Weights of a small GPT-style language model, trained from scratch on English Wikipedia.
Size: 4 heads of 64, MLP 1024 tanh GELU.
Architecture: LayerNorm before each block, learned positions, biases, tied embeddings.
MLP neurons of a small language model. Each row is named by its layer, matrix (down: output weights) and neuron, and shows model dimensions 128-255. Each number is 200 + 20 x the weight over its row's rms, rounded and kept within 0 to 999.
A block is one neuron, or neurons of one layer that tend to fire together. After each block is what it responds to, as a language model described it from the Wikipedia text at the highest values.

L2.down76,210,190,206,209,197,185,178,188,179,206,191,205,194,199,240,181,184,207,188,193,210,198,214,222,167,177,212,166,176,208,244,181,190,223,189,195,194,218,162,181,179,186,200,202,207,231,184,154,192,166,212,214,184,207,230,222,193,188,177,234,232,207,201,198,188,204,186,202,201,205,209,184,199,209,151,175,204,196,198,194,225,212,213,237,194,220,205,229,242,212,171,246,159,219,208,204,212,192,178,203,212,208,213,198,183,199,220,192,199,194,187,182,185,187,184,155,203,206,197,186,190,206,211,189,171,187,193,210
L2.down95,218,206,199,175,205,212,193,208,237,217,208,156,196,196,201,227,212,211,185,188,172,186,225,206,165,234,190,232,220,172,187,186,183,219,193,220,212,207,201,198,185,172,189,203,190,185,186,196,220,172,182,162,197,202,189,206,218,203,183,191,173,182,190,190,174,218,203,195,215,241,213,223,182,190,188,232,231,216,218,209,175,202,177,211,242,221,192,193,193,215,184,204,210,194,176,199,195,182,215,219,218,221,206,186,176,215,204,213,208,220,215,162,204,189,148,200,215,223,195,242,205,249,226,243,196,224,202,203
L2.down393,214,173,169,208,192,233,158,237,223,208,219,190,191,194,217,172,172,207,210,181,215,205,183,211,216,192,200,195,203,167,191,157,218,225,189,190,180,145,168,175,200,189,240,201,203,218,197,184,251,199,237,218,219,245,234,219,169,178,209,204,234,208,190,193,236,201,190,194,209,192,197,192,198,167,187,186,200,188,174,221,216,218,184,196,200,181,197,192,197,182,190,222,189,177,237,194,173,211,193,203,191,208,201,203,180,181,174,239,206,201,211,186,200,235,185,198,174,215,245,214,201,217,201,206,177,199,200,210
L2.down492,189,205,170,201,214,189,198,204,229,209,209,198,196,197,230,206,222,180,206,224,221,168,221,197,186,201,221,184,184,191,188,203,229,200,204,181,211,190,200,197,205,188,223,182,190,211,179,219,221,165,219,226,225,218,203,202,195,212,255,216,222,216,191,228,204,234,200,167,221,195,187,196,207,199,200,218,207,184,184,196,193,215,224,216,195,230,215,224,154,217,176,198,170,201,201,175,206,241,188,229,204,194,179,181,219,187,187,197,227,179,196,170,201,187,204,169,186,184,182,207,218,200,218,170,184,191,197,188
L2.down535,200,175,171,192,226,222,192,208,172,207,205,218,164,180,164,222,206,209,182,172,225,211,194,203,217,181,182,206,185,167,208,215,211,181,173,207,235,142,199,209,164,163,220,190,216,215,199,192,213,203,162,206,188,186,207,195,152,184,207,189,234,185,229,210,145,203,229,205,191,173,197,194,210,200,224,220,209,176,182,187,192,212,204,187,180,207,213,219,188,206,204,184,181,190,204,193,212,239,191,228,205,186,156,202,174,166,222,193,172,207,211,206,201,156,174,194,199,213,214,200,196,224,203,210,204,174,205,232
L2.down547,221,173,189,200,179,170,178,227,199,180,195,199,210,212,207,178,199,224,165,206,189,189,193,212,200,184,166,215,179,174,203,214,176,208,154,206,212,183,218,225,183,219,207,173,193,205,201,209,205,173,191,174,192,235,211,228,215,173,177,199,195,211,195,181,225,180,245,190,172,251,139,194,193,241,209,178,203,213,201,225,202,207,215,229,206,213,199,223,219,179,230,219,218,217,221,180,213,182,203,250,174,190,200,205,163,209,157,200,185,178,182,198,189,203,197,159,189,205,186,220,196,242,207,213,194,198,181,226
L2.down700,202,190,217,177,206,221,209,184,197,222,180,219,185,178,208,188,175,229,216,200,217,203,188,175,143,157,210,212,222,215,195,201,211,197,201,208,210,207,182,199,205,207,177,225,184,207,168,204,196,155,185,173,177,204,210,181,187,156,199,193,190,194,196,231,213,193,172,214,194,205,170,216,180,213,231,230,247,161,198,206,203,201,190,185,209,191,191,218,192,181,197,196,175,196,195,205,179,199,159,192,192,235,210,178,189,201,218,198,203,202,199,242,164,242,212,203,201,213,217,208,215,194,175,223,175,204,188,203
L2.down1003,184,208,194,240,206,192,232,193,194,175,194,179,190,203,232,223,157,211,156,187,207,205,180,216,250,171,175,177,197,178,194,202,201,198,144,214,183,227,225,239,205,213,173,180,235,200,209,213,189,202,196,169,187,174,211,179,177,194,191,180,208,207,219,160,142,219,196,206,193,213,210,177,186,185,221,210,214,212,207,178,206,209,193,239,224,217,201,194,224,214,207,229,197,207,231,195,245,193,193,198,206,229,173,223,188,192,233,199,209,202,210,216,217,183,187,194,217,208,220,209,171,188,179,175,188,183,219,196
Word-initial fragment "st". Fires on opening subword pieces of split words, mostly "st" after articles: st-yle, st-orm, st-ate, e-st-imated, con-st-ruction; also ex-, im-, loc-.

L4.down699,235,215,192,185,212,199,208,177,221,212,237,201,230,226,224,195,224,204,230,243,184,179,168,186,229,194,210,188,183,179,215,207,219,193,212,176,240,198,194,213,211,216,173,212,185,205,217,208,188,183,190,181,163,223,183,208,239,211,195,206,212,180,191,183,165,183,211,176,168,209,203,223,181,193,175,196,197,253,216,190,190,242,188,215,192,200,184,200,213,206,207,167,190,200,204,208,159,190,160,207,183,192,186,197,197,202,216,182,205,230,179,172,215,196,219,207,198,190,191,220,233,187,187,204,203,188,182,215
Word continuations and articles. Fires most on the "ly" of "Early" in "Early life" headings, then on mid-word pieces (Joh|ann, Mog|ad|ishu) and on "the"/"a" after "in", "is", "by".

L6.down82,169,205,250,192,225,183,217,208,167,184,215,220,212,163,153,182,168,227,223,148,187,221,171,193,189,212,208,188,191,230,203,227,234,219,184,196,214,203,177,204,204,201,173,209,206,212,210,200,213,201,166,197,187,191,207,184,215,185,193,169,210,211,241,164,193,247,193,203,200,204,201,203,229,182,196,220,211,212,217,177,193,193,192,182,174,224,201,205,221,182,207,174,242,180,195,180,208,205,214,196,205,186,204,206,192,198,190,205,165,184,224,212,186,257,229,200,234,224,142,175,213,190,198,187,213,230,201,182
L6.down283,193,178,160,182,221,182,221,201,193,199,180,212,161,241,177,215,187,191,201,212,202,241,214,201,189,218,199,203,227,205,208,225,189,220,199,184,219,199,163,203,213,222,170,230,185,205,184,216,190,196,192,207,222,182,229,188,186,201,188,157,228,199,207,197,218,190,230,221,242,207,202,187,189,203,186,195,180,208,214,228,210,252,145,185,175,209,168,181,193,194,202,245,201,186,203,197,204,202,203,233,199,178,213,207,200,196,196,217,170,168,179,203,210,214,158,208,191,229,216,217,231,228,184,213,204,206,231,184
L6.down323,177,224,189,215,180,208,220,166,184,233,162,174,188,173,172,227,157,211,177,235,179,197,203,202,191,181,194,208,205,231,228,208,194,209,180,170,205,214,198,214,221,235,152,205,186,188,198,230,174,216,188,208,236,179,192,194,206,139,198,186,220,222,192,231,140,237,183,175,214,193,182,186,188,201,200,212,173,197,219,212,190,220,180,206,196,197,203,221,223,211,198,235,219,206,222,187,203,198,206,209,204,173,190,231,179,178,200,227,221,203,203,185,188,181,181,191,203,237,228,218,194,217,191,220,219,193,192,187
L6.down465,173,212,226,195,229,209,194,186,189,166,219,184,245,175,222,211,186,183,203,200,195,152,162,203,209,186,248,201,212,202,176,197,212,221,200,214,197,187,237,205,197,195,194,188,192,208,216,187,199,160,210,195,185,204,189,162,198,202,200,210,203,220,168,185,204,189,190,199,242,202,187,225,239,226,232,187,176,154,205,200,197,188,181,169,202,212,197,182,197,202,220,187,188,230,238,194,212,200,209,199,227,206,166,213,189,217,193,225,199,212,234,183,200,221,223,204,191,195,158,209,203,222,173,219,198,175,231,174
L6.down501,200,212,216,164,213,156,190,193,185,189,162,169,213,245,229,166,179,190,210,195,208,196,188,201,239,195,214,186,232,204,182,223,190,197,242,215,155,206,185,210,231,185,193,206,197,208,252,200,174,196,194,198,207,185,214,206,207,191,196,187,172,185,225,234,195,208,200,182,231,193,198,155,189,199,231,187,201,172,218,203,216,167,226,216,178,187,192,209,233,213,203,168,196,200,211,209,200,189,187,169,211,196,203,193,178,232,234,193,204,209,202,186,191,208,188,186,204,202,195,215,180,214,196,183,183,185,194,222
L6.down584,192,228,223,199,228,177,220,202,226,210,228,208,200,192,191,187,175,226,212,193,243,172,249,209,193,172,205,176,207,205,181,186,204,221,198,209,203,223,187,180,182,190,173,190,170,203,169,197,205,206,212,228,239,188,216,187,201,182,179,194,273,205,211,178,229,192,190,192,193,210,191,162,207,215,201,192,184,217,190,180,227,217,184,196,191,218,173,179,224,174,210,229,252,197,190,181,221,180,212,215,176,196,216,208,187,213,210,208,199,196,217,181,188,193,254,207,189,203,195,196,195,212,174,207,186,169,188,170
L6.down648,200,188,179,172,213,179,207,165,183,188,223,245,196,174,194,234,199,186,204,198,199,218,199,194,219,162,206,193,200,210,181,207,216,198,231,174,234,171,239,199,203,203,200,168,179,205,210,223,212,216,198,195,243,219,194,174,189,222,163,226,159,208,197,191,212,211,179,208,193,183,187,189,224,184,222,240,165,189,185,173,215,224,189,190,173,208,193,212,189,231,196,200,214,239,201,169,197,178,168,206,222,206,211,218,194,208,201,234,185,216,195,202,179,203,204,195,179,202,218,189,239,199,218,226,227,163,168,225
L6.down701,177,242,168,201,179,195,224,217,187,192,189,208,148,199,188,210,184,185,179,220,177,204,146,197,185,206,178,210,199,208,178,217,212,208,190,187,208,202,173,231,211,254,187,192,216,207,208,234,191,186,209,181,202,203,198,191,215,198,220,187,200,224,190,204,151,220,194,232,208,187,180,178,211,203,167,234,182,205,205,182,180,222,192,224,184,241,183,198,180,224,217,236,194,212,192,252,200,194,186,197,212,239,184,221,217,194,195,197,212,169,187,249,224,201,202,213,194,234,209,209,174,207,217,219,163,204,190,185
Infobox field fragments. Word pieces and digits inside infobox or table fields, like the U of UTC after Time zone, coordinate digits, and the H of Highest; also mid-word pieces in prose (kn-own, promin-ent).

L6.down269,182,215,184,208,186,167,191,189,186,199,193,210,225,201,217,201,184,195,190,223,224,184,178,188,222,165,206,212,209,209,199,199,229,241,166,220,206,210,213,238,236,201,218,209,191,213,217,176,180,191,202,200,199,176,202,193,204,165,192,176,191,185,192,212,258,227,180,176,212,184,176,167,208,197,187,239,194,186,229,213,175,212,220,175,206,220,171,184,214,222,208,188,195,169,238,222,215,185,206,238,215,207,179,193,179,188,178,219,219,195,203,189,231,215,227,188,194,218,218,192,191,216,195,207,208,184,188,195
L6.down421,198,221,152,177,226,205,215,153,205,188,156,188,191,196,218,198,216,215,186,194,175,213,182,188,191,207,210,180,207,212,178,193,217,176,211,183,193,184,213,241,198,188,195,218,221,197,189,186,199,215,196,224,213,230,162,181,224,199,217,197,193,203,200,228,224,166,211,198,204,202,161,157,189,216,214,203,247,206,214,203,193,183,253,231,218,239,174,193,225,184,213,190,206,185,213,204,185,209,217,204,181,213,205,205,254,209,190,169,195,189,162,239,201,208,208,162,183,207,199,219,214,191,226,198,242,199,202,197
L6.down517,197,179,187,204,227,169,190,196,193,214,240,183,208,175,222,208,217,220,197,160,215,218,201,218,194,253,205,194,210,184,182,242,241,178,206,173,196,168,229,207,242,184,189,211,212,181,204,180,180,194,193,196,212,203,189,187,190,212,175,218,172,177,213,227,193,184,216,215,233,260,216,208,170,204,167,224,193,209,238,197,181,220,195,203,205,207,209,199,193,211,172,191,186,202,175,177,171,213,163,169,205,194,147,234,170,193,226,207,224,200,172,198,201,196,197,199,187,176,201,211,196,196,208,194,170,252,186,176
L6.down665,206,201,187,193,206,208,201,175,145,208,184,199,181,169,175,215,182,178,188,221,190,199,219,217,194,237,241,165,168,217,169,259,214,223,203,190,172,170,184,180,238,166,201,229,179,196,216,186,235,202,187,207,175,212,201,199,214,201,173,199,215,211,183,221,203,194,184,172,172,156,210,186,198,208,164,177,240,228,213,218,216,228,217,187,242,200,182,190,152,200,214,206,248,255,181,184,235,195,210,228,212,176,216,187,210,182,187,189,186,216,225,207,222,199,179,203,209,206,204,183,190,210,221,184,192,211,203,173
L6.down827,210,176,196,172,204,179,194,211,177,185,167,193,209,202,258,196,223,177,156,175,204,166,161,175,219,204,235,184,232,194,217,211,247,248,169,187,212,191,192,221,235,187,211,204,236,194,217,191,193,208,231,209,189,185,191,217,151,171,169,193,242,185,204,217,210,220,188,155,211,198,239,167,212,237,234,213,209,169,197,223,222,185,214,187,208,201,203,189,213,193,196,213,174,219,212,196,161,207,211,213,227,232,148,204,193,196,231,211,193,186,224,187,207,204,212,202,181,246,195,221,199,192,195,190,218,231,204,220
L6.down874,199,224,196,181,180,245,217,188,219,224,173,212,174,224,208,189,220,197,205,200,184,174,177,209,216,205,193,192,174,178,242,191,200,187,205,194,180,200,237,166,202,219,225,234,203,210,173,207,160,194,183,207,176,204,223,183,199,189,205,189,188,217,160,177,221,180,185,177,213,186,195,192,202,220,221,178,193,166,181,193,193,223,195,183,219,188,195,187,161,197,239,209,207,191,186,207,198,173,189,218,220,152,159,230,217,206,192,203,209,203,240,203,172,207,228,195,201,203,220,212,206,194,227,194,205,194,216,204
L6.down982,230,212,203,163,229,189,213,188,205,205,208,185,202,185,174,226,214,211,201,177,181,184,213,222,220,225,218,219,209,173,184,182,224,207,171,216,174,195,187,219,186,181,203,188,214,198,249,210,180,229,179,189,202,207,207,203,230,228,245,222,169,194,192,203,200,165,231,186,224,199,222,148,201,216,184,216,209,223,174,217,203,174,218,190,199,170,237,233,178,185,229,186,184,184,182,185,162,196,171,212,184,199,156,230,198,215,226,197,176,211,194,209,230,177,214,213,191,164,186,194,148,179,197,166,190,236,207,189
L6.down1023,221,218,213,211,224,201,196,215,191,207,203,190,193,160,164,171,133,191,219,236,178,202,191,185,188,238,184,205,210,183,190,202,175,214,209,217,190,184,177,180,176,203,177,187,183,200,194,214,167,200,192,183,211,201,252,161,163,228,201,201,200,198,191,195,218,169,188,229,229,206,222,208,186,208,174,225,225,178,215,196,190,214,194,191,217,229,198,184,202,185,171,197,194,230,194,206,215,227,220,217,202,199,189,203,194,199,218,163,216,231,182,196,216,190,234,191,191,189,177,186,166,206,223,209,194,220,190,227
Word-initial prefix fragments. Opening subword pieces of a multi-token word, mostly " ex" (express, experienced, exercise) plus " re", " in" and mid-word chunks like d-et-eriorated.

L4.down657,180,184,192,219,234,222,225,213,187,197,171,184,207,201,181,184,190,190,228,204,178,197,228,197,180,190,217,192,212,182,191,199,208,205,167,206,240,187,199,200,219,199,229,179,190,187,198,182,198,223,190,182,177,218,170,231,205,221,201,192,239,201,201,228,150,207,218,170,252,198,202,201,190,171,222,217,205,219,185,196,210,162,201,203,215,211,212,225,179,181,205,137,191,210,206,193,174,243,203,198,184,200,194,164,241,186,216,200,220,197,208,158,211,198,209,178,212,190,172,224,178,180,200,179,194,237,204,236
Word-initial prefix fragments. Opening pieces of words split into several tokens, mostly "ex" (ex|tension, ex|tremist) plus "sup" and "inter"; also some paragraph breaks.

L2.down293,200,191,194,182,198,222,210,196,227,170,188,229,197,183,210,208,179,163,183,196,167,179,182,207,230,198,190,157,222,258,167,188,188,217,181,213,211,209,205,194,195,189,198,165,197,183,178,216,216,181,194,181,226,185,210,236,173,184,229,163,210,238,176,185,208,191,202,213,171,217,202,175,198,195,191,184,228,181,172,227,199,211,205,199,202,172,170,217,197,234,164,219,172,195,205,181,217,194,212,226,202,216,207,227,184,176,217,197,191,201,201,194,222,204,182,218,186,190,239,196,158,186,180,207,209,213,183,179
L2.down321,185,174,187,189,231,185,182,190,177,167,206,198,220,224,226,224,162,214,153,201,196,184,199,215,171,215,217,230,176,195,199,236,203,190,209,203,211,213,216,241,203,214,222,168,212,180,164,186,171,176,204,183,171,185,198,208,197,209,201,200,211,211,227,199,181,214,209,173,185,191,169,249,229,175,199,194,179,240,179,187,205,218,224,185,201,248,218,175,214,192,219,190,163,184,177,194,183,199,192,213,184,185,177,180,195,191,183,234,224,220,152,235,223,196,182,208,201,225,216,234,191,181,216,229,177,237,157,218
L2.down506,201,206,219,195,214,195,172,199,212,184,231,188,205,164,247,189,199,214,217,227,184,205,214,216,187,188,174,201,212,166,216,227,176,252,202,195,219,199,234,188,195,183,227,194,190,194,184,178,221,191,194,252,204,200,147,206,218,196,220,205,212,186,186,188,262,197,202,212,185,168,235,183,172,194,207,202,183,218,224,160,194,201,187,179,224,240,188,184,201,194,204,207,199,218,188,178,160,187,214,202,191,203,174,231,194,190,195,199,185,234,187,195,241,218,198,192,193,239,208,206,187,190,210,216,210,190,140,245
L2.down516,164,172,181,197,191,204,193,176,205,184,225,193,176,197,239,195,185,208,193,178,201,190,203,204,205,195,214,194,177,173,206,197,207,216,236,171,214,212,200,173,213,212,218,210,195,184,198,194,220,166,215,237,200,208,244,212,224,212,222,162,195,190,195,207,213,196,165,198,214,240,192,211,224,205,161,189,226,195,181,177,210,205,164,208,200,210,182,212,173,198,200,168,177,225,214,172,227,221,200,179,213,212,196,222,207,188,197,194,210,167,197,237,212,206,214,179,192,206,227,187,212,223,214,233,203,217,161,202
L2.down702,210,246,198,210,180,233,174,203,226,182,205,169,220,187,202,211,161,202,215,203,229,208,227,197,210,176,225,194,182,222,195,204,231,221,176,235,204,211,164,189,184,214,194,169,173,174,192,188,228,198,203,200,179,208,179,209,218,165,208,224,206,207,217,217,198,200,159,200,208,201,177,193,187,217,195,178,197,193,196,203,207,195,187,220,179,208,224,226,206,193,243,200,197,158,178,186,198,223,216,167,216,215,229,202,187,177,168,218,203,167,227,192,198,170,200,172,214,211,226,182,203,171,198,192,227,204,201,181
L2.down868,170,222,205,212,213,205,193,228,169,159,236,206,200,227,221,190,188,177,214,257,197,198,206,224,186,195,195,159,175,185,194,204,193,208,192,189,248,227,229,211,190,183,214,187,209,189,213,201,210,189,228,224,203,210,217,230,201,178,218,179,192,208,201,187,235,206,175,232,191,192,225,178,195,147,223,217,196,196,193,221,170,216,223,199,189,236,182,188,170,215,200,184,189,190,196,197,207,198,188,182,196,200,223,201,197,182,148,178,162,216,232,165,205,239,213,202,180,244,230,177,185,230,184,160,168,208,183,207
L2.down926,198,223,181,230,194,161,220,159,220,222,199,217,193,213,205,189,200,186,214,201,193,197,208,200,170,189,191,209,163,218,211,187,229,221,196,225,188,177,219,167,214,155,205,184,176,209,187,233,196,228,199,185,194,206,199,189,189,196,185,172,193,191,174,209,199,187,206,156,193,176,162,205,196,189,203,193,210,216,202,227,178,215,174,223,184,221,202,209,192,240,197,210,192,191,217,222,166,185,171,183,187,212,215,190,205,253,200,224,186,176,240,203,230,232,225,166,181,229,185,195,221,201,216,247,187,222,190,187
L2.down958,228,204,212,196,181,178,190,185,160,189,198,206,225,177,188,184,196,182,207,182,164,174,216,188,184,239,218,201,190,219,222,169,217,225,199,214,229,231,214,183,183,203,183,201,189,196,217,175,204,188,220,196,157,195,229,205,184,202,189,208,194,194,187,189,228,211,234,214,173,188,178,201,197,166,166,176,228,256,222,178,217,203,175,215,170,197,241,193,209,207,186,183,182,236,233,232,226,214,183,186,193,161,216,209,212,237,202,195,238,204,186,195,213,208,222,206,194,211,168,183,208,186,193,199,226,197,183,198
Slavic -sk- surname pieces. Mainly the k inside Slavic -ski/-sky/-ska surnames (Krasilovsky, Bukowski); also single digits mid-number in measurements or coordinates, and lone mid-word letters.

L6.down109,204,211,217,201,223,222,173,194,155,178,168,163,226,208,222,211,245,200,207,191,205,204,177,175,208,167,180,199,183,182,214,199,188,193,190,171,185,207,176,199,222,210,206,210,195,225,240,197,175,227,202,212,199,217,212,230,208,208,219,213,204,170,213,204,227,208,202,178,191,192,219,187,212,231,177,201,242,202,188,197,212,189,213,200,233,208,223,198,229,188,169,140,186,203,219,167,179,187,195,196,173,206,188,221,210,215,198,205,196,225,207,217,184,197,233,192,197,209,202,231,164,196,200,169,223,177,192,187
L6.down125,235,205,206,210,190,177,193,218,179,214,166,212,218,171,187,221,132,169,196,202,205,221,174,208,193,185,168,177,206,190,203,229,188,217,207,204,197,221,178,117,212,218,170,212,207,206,209,172,219,199,181,176,228,155,195,184,216,211,261,220,206,181,182,194,215,224,184,210,179,183,247,190,203,199,169,209,224,238,200,207,199,192,235,163,218,222,204,188,152,206,184,184,213,231,214,211,182,235,198,189,247,199,196,205,204,195,195,160,193,191,163,202,172,188,196,204,225,181,236,201,237,246,205,204,213,228,231,192
L6.down571,208,224,210,202,191,192,188,209,217,177,207,183,284,203,196,210,263,222,203,220,213,205,182,173,178,183,178,215,189,224,164,206,145,223,159,178,178,220,186,218,240,201,159,246,174,192,218,205,179,195,176,204,191,200,183,217,222,228,180,189,218,163,198,202,200,206,190,197,211,214,180,237,180,221,202,200,210,230,184,216,220,212,221,191,223,190,197,210,178,203,205,198,192,184,189,194,223,177,152,216,202,183,173,180,204,184,176,183,198,193,219,178,221,202,223,210,218,199,227,206,163,186,189,209,230,211,194,223
L6.down589,187,192,196,200,177,214,213,185,212,197,189,202,185,196,221,189,186,208,180,175,207,217,180,203,166,188,223,229,218,173,181,195,212,193,160,169,166,227,183,226,204,203,223,185,212,205,202,199,197,217,219,219,208,239,211,214,190,211,198,209,202,194,210,161,194,235,192,209,201,191,179,193,185,236,230,195,229,208,174,189,206,208,207,183,222,220,239,223,181,181,144,169,164,204,183,204,211,208,197,186,141,224,202,206,190,217,193,224,190,203,214,199,193,198,210,192,233,251,184,185,187,214,196,168,208,223,196,191
L6.down670,198,171,208,202,243,171,193,201,186,233,190,169,208,211,223,175,200,208,173,213,193,198,199,209,223,180,188,156,170,201,187,231,184,187,213,216,220,185,201,208,204,196,208,189,210,216,230,219,170,178,160,246,211,216,189,174,244,212,165,191,166,185,201,188,228,183,198,195,189,192,196,214,154,226,182,177,217,196,184,211,197,180,224,234,207,215,226,213,172,210,205,260,217,228,185,186,187,214,186,200,188,174,174,208,222,181,192,208,256,201,161,233,186,181,183,204,160,177,174,209,220,198,182,207,210,174,226,178
L6.down818,252,197,234,152,208,199,201,180,161,163,202,192,262,213,202,195,213,219,207,191,209,222,198,206,228,218,204,183,197,195,228,205,153,205,191,228,182,199,213,216,188,195,179,237,175,194,190,172,215,192,202,199,206,188,174,202,190,215,166,240,177,216,180,168,236,208,203,230,205,192,232,219,205,228,183,205,212,232,207,202,217,200,246,177,212,204,184,204,188,197,145,182,188,230,203,188,190,249,183,198,206,213,165,182,197,216,229,172,213,155,191,181,236,215,229,210,185,201,187,202,183,179,208,199,204,174,207,183
L6.down930,214,226,194,199,215,193,204,202,191,183,208,207,201,245,182,166,206,207,236,183,197,179,185,208,220,206,185,178,225,224,190,217,197,214,186,218,215,167,174,177,202,218,197,198,229,214,191,227,185,202,218,204,194,202,186,219,215,217,180,203,178,225,208,169,186,215,196,182,255,227,199,181,183,178,180,209,194,212,193,218,181,207,191,202,195,188,225,225,165,213,147,185,200,176,207,224,205,200,185,195,246,206,201,204,183,212,207,190,157,199,196,203,193,173,207,206,167,223,211,227,185,189,188,209,223,225,174,204
L6.down943,142,189,157,176,185,191,168,174,175,168,202,202,181,214,165,201,191,175,220,180,161,194,183,189,165,205,170,175,173,204,197,249,186,214,204,202,191,225,214,181,211,184,183,232,212,218,217,219,208,171,205,216,241,171,185,203,207,202,193,187,206,167,207,170,188,226,182,196,211,199,177,181,222,226,219,192,223,210,156,206,204,209,221,164,187,192,223,180,196,219,201,166,176,187,200,187,204,204,186,169,204,236,174,189,214,203,182,187,182,213,172,210,205,202,202,208,175,203,210,204,228,221,185,181,205,198,218,211
Article after "as". The article a right after as, as in "as a merchant" and "as a sign"; also second letters of split words like S|m|ith, T|r|ust.

L4.down458,212,181,218,209,188,173,221,212,196,229,215,249,176,185,196,190,224,185,214,236,205,181,198,180,179,197,191,168,175,222,208,185,192,203,188,168,191,194,165,199,232,216,225,202,186,192,201,189,216,221,180,223,222,218,203,213,219,175,191,178,199,204,228,210,178,202,197,201,209,202,175,216,204,179,204,162,167,170,249,186,235,226,230,220,189,190,181,206,210,179,172,192,191,216,191,209,189,210,173,196,197,223,192,240,235,209,214,228,216,211,183,190,196,192,186,201,192,207,208,229,205,218,235,200,209,206,186,175
Word pieces in tables. Mid-word continuation pieces, often "s", "m", "h", inside words in infoboxes, tables and lists, such as Web-s-ite, sq m-i, Stock-h-olm.